From a checkpoint of a small transformer trained on Wikipedia.
Size: 9 layers, width 192, 6 heads of 32 (2 for keys and values), MLP 512 SwiGLU, vocabulary 8192, 5.12M parameters.
Architecture: RMSNorm before each block, rotary positions, biases on query, key and value, tied embeddings.
Training: a variant of Adam for these matrices, 187M tokens, 5079 steps.
MLP neurons of a small language model. Each row is named by its layer, matrix (gate and up: input weights) and neuron, and shows model dimensions 0-127. Each number is 128 + 24 x the weight over its row's rms, rounded and kept within 0 to 255. A neuron's up and down rows have the sign that makes its largest values positive.
Before each neuron's rows, "fires after" lists the tokens most often just before its 100 highest values on Wikipedia text that the model never trained on; "fires on" lists the tokens most often at its 100 highest values on Wikipedia text that the model never trained on.

fires after: "==", " ==", "\n"
fires on: "\n", "|---|---|---|---|", " ==="
L4.gate481 [104 119 115 170 129 107  86 108 151 109 158  84 131 101 133  75 119 138 168 171  90 117 165 138 128 101  99 126  88 130 103 134 137 141  98 167 153 138  93 143 122 118 119 134 162 143 157 165 114 136 120 104 107  98 123 143 135 182 129 109 135  95 104 119 155  98 137 120 160 112 116 135 150 132 147 144 114 111 166 108 135 170 127 130 142 153 133 124 126 111 127 105 144 124 133 101  83 106 130 150  72 124  89 162 111 158 141 137  70 118 134 160 140 162 148 127 132 124 140 121 169 154 135 169 150 142 117 132]
L4.up481 [140 106  96 117 149 138 119 173 145 132 145 156 143 116 111 142 116 179 126 137 126 115  86 117 120 115 122 116 106 151 118 119 141 116 126 143 149  63 131 133 150 133  76 114 119 103 162 147 132  98 117 126 102 119 126  68 105 174 128 129 133 159  98 119 170 137 127  96 130 141 162 144 156 127  93 128  89 145 126 124 140 131 104 146 159  91 126 122 128 113 110 128 148 145 121 137 149 101 126 117 140  92 176 128  82 135 148 108 126 102 137 176 117 163 114 129 132 119  87 177 147 120  95 125  67 127 105 141]

fires after: "\n", " (", " \"", "-", "==="
fires on: "M"
L5.gate52 [144 151 123  94 103 140 173 135 139 139  90 107 104 106 112 179 136 158 127 194 113 109 136 150 148 131 144 149 105 172 136 158 145 136 136 113 121 154 157 134 152 166 140 106 105 149 143 126 142 135 145 131 123  88 109 110 156 154 156 119 182 121 116 122 130  89 150  96 140 164 130 102  90 147 136 191 113 116 138 114 128  68 125 127 125 124 112 138 137 120 151 128 165 114 145 132 155 174 160 117 124 120 127  78 156 148 127 108 121  97 104 133 123 125 131 137 102 175 136 148 119 134 131 153 136 146  86 105]
L5.up52 [137 131  45  94 137 106 143 109 136 104 119 151  91 125 143 146 104 132 117 170 121 139 130  95 103 139 138 148  84 104 103 131  96 149  95 142 119 156 161 115  97 115 128 157 146 151 129 170 104 113 131 127 124 115 157 137 168 120 157 135 169 112 130 136 115 132 134 131 160 131  95  93 164 141  77 170 160  84 115 134 120 125 124  86 172 167 140 137  88 119 144  96 124 123 125 108 159  81 149 125 159 177 107 133 167  97 145 112 127 121 169 103 110 125 117  84  97 155 127 110 139  98 119 129 170  96 123  97]

fires after: "\n"
fires on: "=="
L5.gate41 [100 101 140 164 111 116 128 129 109 133 133 139  92 161 131 150 158 148  95 162 127 125 148 186 139 146 127  90 128 132 165 129 120  83 132  79 101 113 153 155 149  75 112 131 135 158 132 136 123 118 122 116 114  93 108 142 131  96 148 151 174 110 123 159 116 142 156 112 127 136 120 133 158 181 108 101 125 118 139  88 147 148 125 132 133 121 163 131 158  92  76 159 120 125 143 129 144 158 102 137 127 127 127 116 138  98 130 142 118 158 109 145 118 177 170 106  96 102 144 116 160 137 119 103 132 124 127 164]
L5.up41 [119 127 111 136 117 103 124 115 153 121 106 116  87 124 116 104  71 124 178 152 125 167 165 113 105 118 157 121 118 125 145 116 149 135 125  89 143 106 202 112 119 156 143  68 131 112 129 140 149 158 163 131 133 168 133 136  98 141 155 149  83 142 129  74 156 133 123 106 109 126 127 121 157 131 108 142 137 150 105 169 104 123 115 130 163 162 114  94 105 119 130 130 134  96 127 136 126 131 101  89 117 137 117 171 156 112 133 116 116 125 135 104 134  91 136 116 139 121 131  91  94 118 110 113 178 164 143  91]

fires after: "\n", " (", " the", " \"", " in", " '"
fires on: " U", "U", "I", "P"
L5.gate473 [142 127  94 150 128 122 143 128 171  98 129  86 150 128 128 101 143 169 158 177 124 176 150 114 156  96 137 120 152 136 134 164 129 115 121 104 115 161 161 132 145 132 155 141 115 136 136 142 151 127 102 132 123 112 141 145 150 127 110 145 141 169 138 115 177 114 151 138 151 124 174 124 178 129 101 109 107 183 114 103 145 121  90  95 124 126 146  99 172  83  61 123 166 104 134 137 111 147 165 125 162 131 112 151 145 121 126  91 120 108 123 145 129 197 121 137 108 114 140 112 112 127 126 125 116 161 146 140]
L5.up473 [151 135 117  93 106  81 130 141 119 135 165 141  92 121 156 118 153 103 140 159 125 126 125 119 114 137 141 121 115 130 108 115 119 114 152 104 141 154 155 112  98 125 161 138  89 122 113 151 135  88 144  93 161 116 157 140 118 137 158 138 115 146 108  75 120 100 142 177 156 143 130 176 132 120 114 104 106 125 135 132 130  88 133 113 129 133 142 109 100 141 132 128 142 111 159 130 123 108 122 125 121 124 134 138 108 120 114  96 127 149 136 113 136 192 115 115  83 182 166  92 119 166 166 130 146 131  97 116]

fires after: "%", "0", "8", " ", "3", " New"
fires on: " |"
L5.gate368 [100 114  85  82 120 157 121 129 154 126 127 113 108  99  65 131 156 131 186 101 119 142 151 115 141  73 125  84 120 102 126 115 154 127  94 159 116 149 113 163 137 162 107 119 154 146 113 123  98 116  56 127  68 109 135 123 115 161 110 142 118 113  98 126 115 105 104 124 128 124 173 142 150 106 123 126 133 154  98 103 115 106 119 115 125 125 123 121 138 158 127 107 188 110 147 124  81 136 127 141 147  94 140 121 161 121 102 100 115 103 134 142 127 186 183  72 192 125 138  84 150 105  94 103 118  99 138 125]
L5.up368 [157  87 124  72 130 140 162 116 154 143 135  89 110  89  89 119 130 183 151 128 125 141 146 150 133 125 137 138 130  67 137 134 139 142 141 148  98 111 117 129 150  87 126 128 138 142 164 153 151 113 136 111 123 127  68 107 137 170 135 120  97 102 109 119 147 131 180 103 117 130 135 133 144 101 127 135 142 149 158 139 134  98 135  90 129 112 137 175 152 118  99 162 158 139 163 123  74 133 127 127 103 118 115 119 133 100 105 123 113 116 160 100 142 165 172 138 123 112 124 146 112 154 109 161 160 149 160  93]

fires after: " m", " l", " r", " Mem", "ym", " Mor"
fires on: "g", "ph", "aw", "b", "amp", "é"
L5.gate276 [145 128  97  99 140 130 135 149  85 152 148 147 112  95  91 113  94 126 106 113  81 148 141 179 109 141 113 157 145 100 125 144 146  85 128 104 136 121 110 165 128 163  94 104 116 167 151 134 130 132 145 119 147 136 132 124 104 116 156 162 150 165 115 138 115 126 136  80 171 147 128 127 139 106 128 129 123 129 119  96 139 139 127 152 128 126 123 147 138  96 131 158 115  86 159  75 128 115 117 125 108 142 155 131 122 114  98 138 122 134 124 126 171 160 140 126 159 112 161 128 175 152  99 119 130 134 140 125]
L5.up276 [137 125 127  91  90 128 125 166 132 167  98 127 131 138 108 143 143 120 152 156 118 146 172 142 150  64 125 156 139 106 126 126 113 127 133 112 133 178 122 138 140 124 102  80 144 142 129 128 147 132 131 121 135 106  68 108 134 114 119 145 122 102 136  95 154 113 115 112 114  72 110 129  93 105 135 114 105 142 121 117 144 142 119 133 137 122 100 127 123 136 145 162 112 158 138 121 101 156 112  97 103 105 130 124  78 101 138 113 144 161 163 124 129 162 122 109 105  74  94 121 147  83 150 125 122 117 188  98]

fires after: "-", " (", "C", "D", " Up"
fires on: "f", "on", " years", "am", "be", "mon"
L5.gate50 [124 123 128 125 116 138  97 162 129 176 168 105 136 134 124 137 142 147 160 137 102 123 108 100 156 123  93 134 142  91 109 136 148 130 100  98 142 135 146 115 164 101  97 115 166 150 116  99 153 125 127 148 118 155 114 142 117 180 101 144 129 124  88  89  88 132 145 134  95 129 180 146 153  91 136 135 107 117 122  71 129 126 141 119 143 141 126 113 126 128 161 140 132 105 177 198 131 100 155 112 153 161 122 107 100 135 122 110 148 121 142 116 116 155 114 140 123 131 172 107 119 127 133 140 134  88 133 150]
L5.up50 [154  80  95  76 118 125 104  96 113 125 133 141 155 121 136 145 125 123 170  96 153 140 138 159 108 107 118 140 157 107 157 129 139 111 106 145 108  73 126 120 156 142 151 118 138 121 132 141 129 153 123 129 117 167  88 142  92 106 136 139 135 108 109 139  94 133 131 146 177 138 131 117 120 129 123 167 141 128  87 122 107 110 137 122 131 118  76  81 182  96 137 152 133 127 119 113 126 109 122  92  95 148 149 112 189  90 146 149 148 110 147 135 107 140  87 136 101 140 170  97 154 162 156 194 173 115 118 122]

fires after: "\n", " (", "-", " \"", " B", " ar"
fires on: "J", "Z", "\n", "om", "mad"
L4.gate488 [161 136 115  82 147 134  81  89  99 108 140 133 116  67 122  83 170 117 147  60 129 129 162 119 105 115 111 162  88 120 174 124 163 102  92 150 135  79 132 117 123 134  95  97  91 119  97  97 123 133 128 161 117 109 126 132 129 119 142 129 158 137 138 129 153 119 150 129 119 131 117 102 140 135 120 130 108 179 200 169 128 176 105 150 128 130 134 122 115 150  98 137 112 124 123 127  89 160 107  90 140  81 123 146 174 118 123 122 154 111 161 137 161 171 167 134  96  73 127  94 140 139 124 133 112 128 112 156]
L4.up488 [102 157 115 123 141 116 147 119 121 145 142 168 102 131 127 154 146 105 131 134 133  87 160  95 115 127 118  90 112 123  92 102 133 141 154 140 127 148  96  99 106 134 145 127 141 134 113 111 131 147 110 119 132 143 128 154 136 119 112 162 111 105  97 145  81 124 139 139 173 145 138 105 144 116 160 113 165 105 134 127  92 136 111 142 105 162  85 140 120 130 152 139 133 121 146 101 131 102 135  99 154 160 164 107 113 158 181 125 123 100 112 135 160 112  91  71 117 130  94 132 138 134  61 188 106 154 118 130]

fires after: "\n", " \"", "-", "===", "==", " ("
fires on: "S", "T", "H", "t", "R"
L5.gate237 [150 157 140 114 164 133 140 131 136 173 135 108 162 112  97 163 132  94 118 150 143 106 116 127  87 111 166 104  81 132 143 168 114 166 127  95 138 149 111 151 101 143  91 150 127 137 158  95 163 129  81 154  90 141 114 130 112 121 149 131 159 170 119 118 152  75 133 138 129 129 155 125 147 156 109 144 110 140 129 142 135 182 105 184 103 110  83 124 168 173 134 106 157 147 134 124 141 136  73 133 154 130  92 107 147 105 132 126  93 100 117 155 107 148 131 114 119 125 108 105 119 101 121 115 156 107 130 112]
L5.up237 [ 94 156  97 130 141 129 138 159  79 129 150 120 119  85 125 128 108 102 165 165 142 101 130 140 110 161 127 104  79 146  78 116 155 117 147 138 126 116 160 114 127 111 133 156 128 160 135 100 115  95 168 108 177 133 165 119 152 173 141 144 123 114 153 117 132  71 129 168 124 113 137 147 164 144 133 139 117 127 142 141 107 124  99  80 164  78 121 134  69  76 161 133 144  87 150 137 122 119 103  87 109 152 167 119 146 159 113  97 129 147 135 130 161 101 136 168  92 102 134 116 110 174 155 128 125 127 175  86]

fires after: "\n", "-", " (", " \"", " al", " un"
fires on: "H", "-", "1"
L5.gate81 [109 143 112 136 110 139 113 164  85 160 138 125 140 133 140 140 150 172 106  89 182 124 101 134 147 129 128 140 132 128 144 123 134 120  88 143  98 141 158  85 150 137 111 124 151  94 151 121 128 127  93 154 140 112 126 128 135 119 147 163 149 144 143 177 119 119 123 116 104 134  82 138 173 158 120 164 129 142 198 180 139 153 136 139 175 117 203 114 106 118 143 138 146 147 125 119 127 149 141 131 140 111 132 117 190 126 183  70 157 113 103 145 100 134 143 144 135 131 112 103 167 102 110 116 127 127 132 107]
L5.up81 [ 88 125 102  95 147  86 141 158 128 144 161 157 129 156 165 142 141 116  90 164 117 113 113 112 136 131 131 143 156 123 116 160 150 137 107 137 151  53 114 102 135 125 120 160 147 148 121 101 105  94 127 125 143 161 141 149 119 192 145 118 124 138 114  76 124 127  63 104  91 101 177 151 150 154 119 119 133 144 162 144 127 134 139 138 157  89 122 139 151 144 118 129 151  85 146 155 141 152 127 111 120 152 120  98 125 135 164  80 127 101 144 139 156 133 124 130 101 146 123 105 140 180 143 122 134 138 145  91]

fires after: " ", "2", "3", "4", "0"
fires on: "3", "–", "4", "re", "res", "5"
L5.gate497 [102 153 118 123 127 155 111 110 147 115 115  85  77 113 130  95 137 123 151  88  96  83 160 107 137 123 123 125 140 126 128 121 115  93 111  91 115 122 150 131 136 138 124 124 122 114 120 140 127 194 120 136 141 128  85 120  97  65 140 149 148 135 125 155 126  95 117 116  98 144 104 167 190 126 160 146 136 141 124 163 165  94  79 150 155  89 121 122 139 132  99 180 157 114 136 130 103 132 110 126 144 153 107 113 148 122 149 152 127  88  97 106  89 121 143 145 105 111 119 133 125 144 135 116 149 110 183 132]
L5.up497 [133  94 157 153 127 129  86 106 115 146 102 135 105 138 126 124 157 103 123 100 133 144 132 144 128 106 167 131 168 125 138 109 101 119 149 132 142 145 106 116 114 141 177 101 124  86 135 104 139 167 139 138 148 110 123 130 120 112 151 105 119 116 149 116 105 115  90 124 128 137 116 149 139 154 136 110 121 109 123 154 122  92 156 142  75  99 130 110 140 117 108 137  94 162  84 117 123 104 130 121 127 134 133 127 108 132 113 175 131 119  84 106 163  83  93 158 118 135  47 125 113 151 131 110  92 126 129 126]

fires after: "\n", " km", ";", "2", " |"
fires on: "\n", "^{", "′", " Goals", "″", "=="
L4.gate400 [118 127 130 139 157 112 117 149  91 125 163 124 134 120 123 133 149 122 101 111 148 141 136 104 108 182 137 143 139 177 173 164 125 142 103 111 131 104 110 122 127  98 143 107 116 106 158 103 122 165 162 112 144 143 122 163 163 143  82 106 137 162 104 205 125 156 135 135 118 135  95 136 110  96 158 149 129 122 137 157  87 109  81 145  79 119 147 151 155 123 131 126 150 141 148 116 153 165 124 137  74  97 121 119 125 143  84 133 169 120 145 113 109 106 124 127 134 129 135 132  81  99 168 170 128 170  87 123]
L4.up400 [160 113 114 129 143 136 119 134 126 131 102  99 128  98  85 108 163 124 146 146 135 139 157 104 125 153  97 106 146 166 108 156 128 113 128 127 117 122 121 112 163 153 150 104 149 127 168 111  80 168 111  87 145 169 117 173 100 152  99 108 105 129 126 108 112 106 154 110  89 166 109 118 159  98 129 159 131 155 111 152  66  77 127 152  91 118 119 151 144  68 121  92 179 136 152  92 144 126 101 153 111 123 147 130 124 118  75 112 137 111 124  99 101 141 125 113 118  78 128 122 112 149 154 174 142 135 118 141]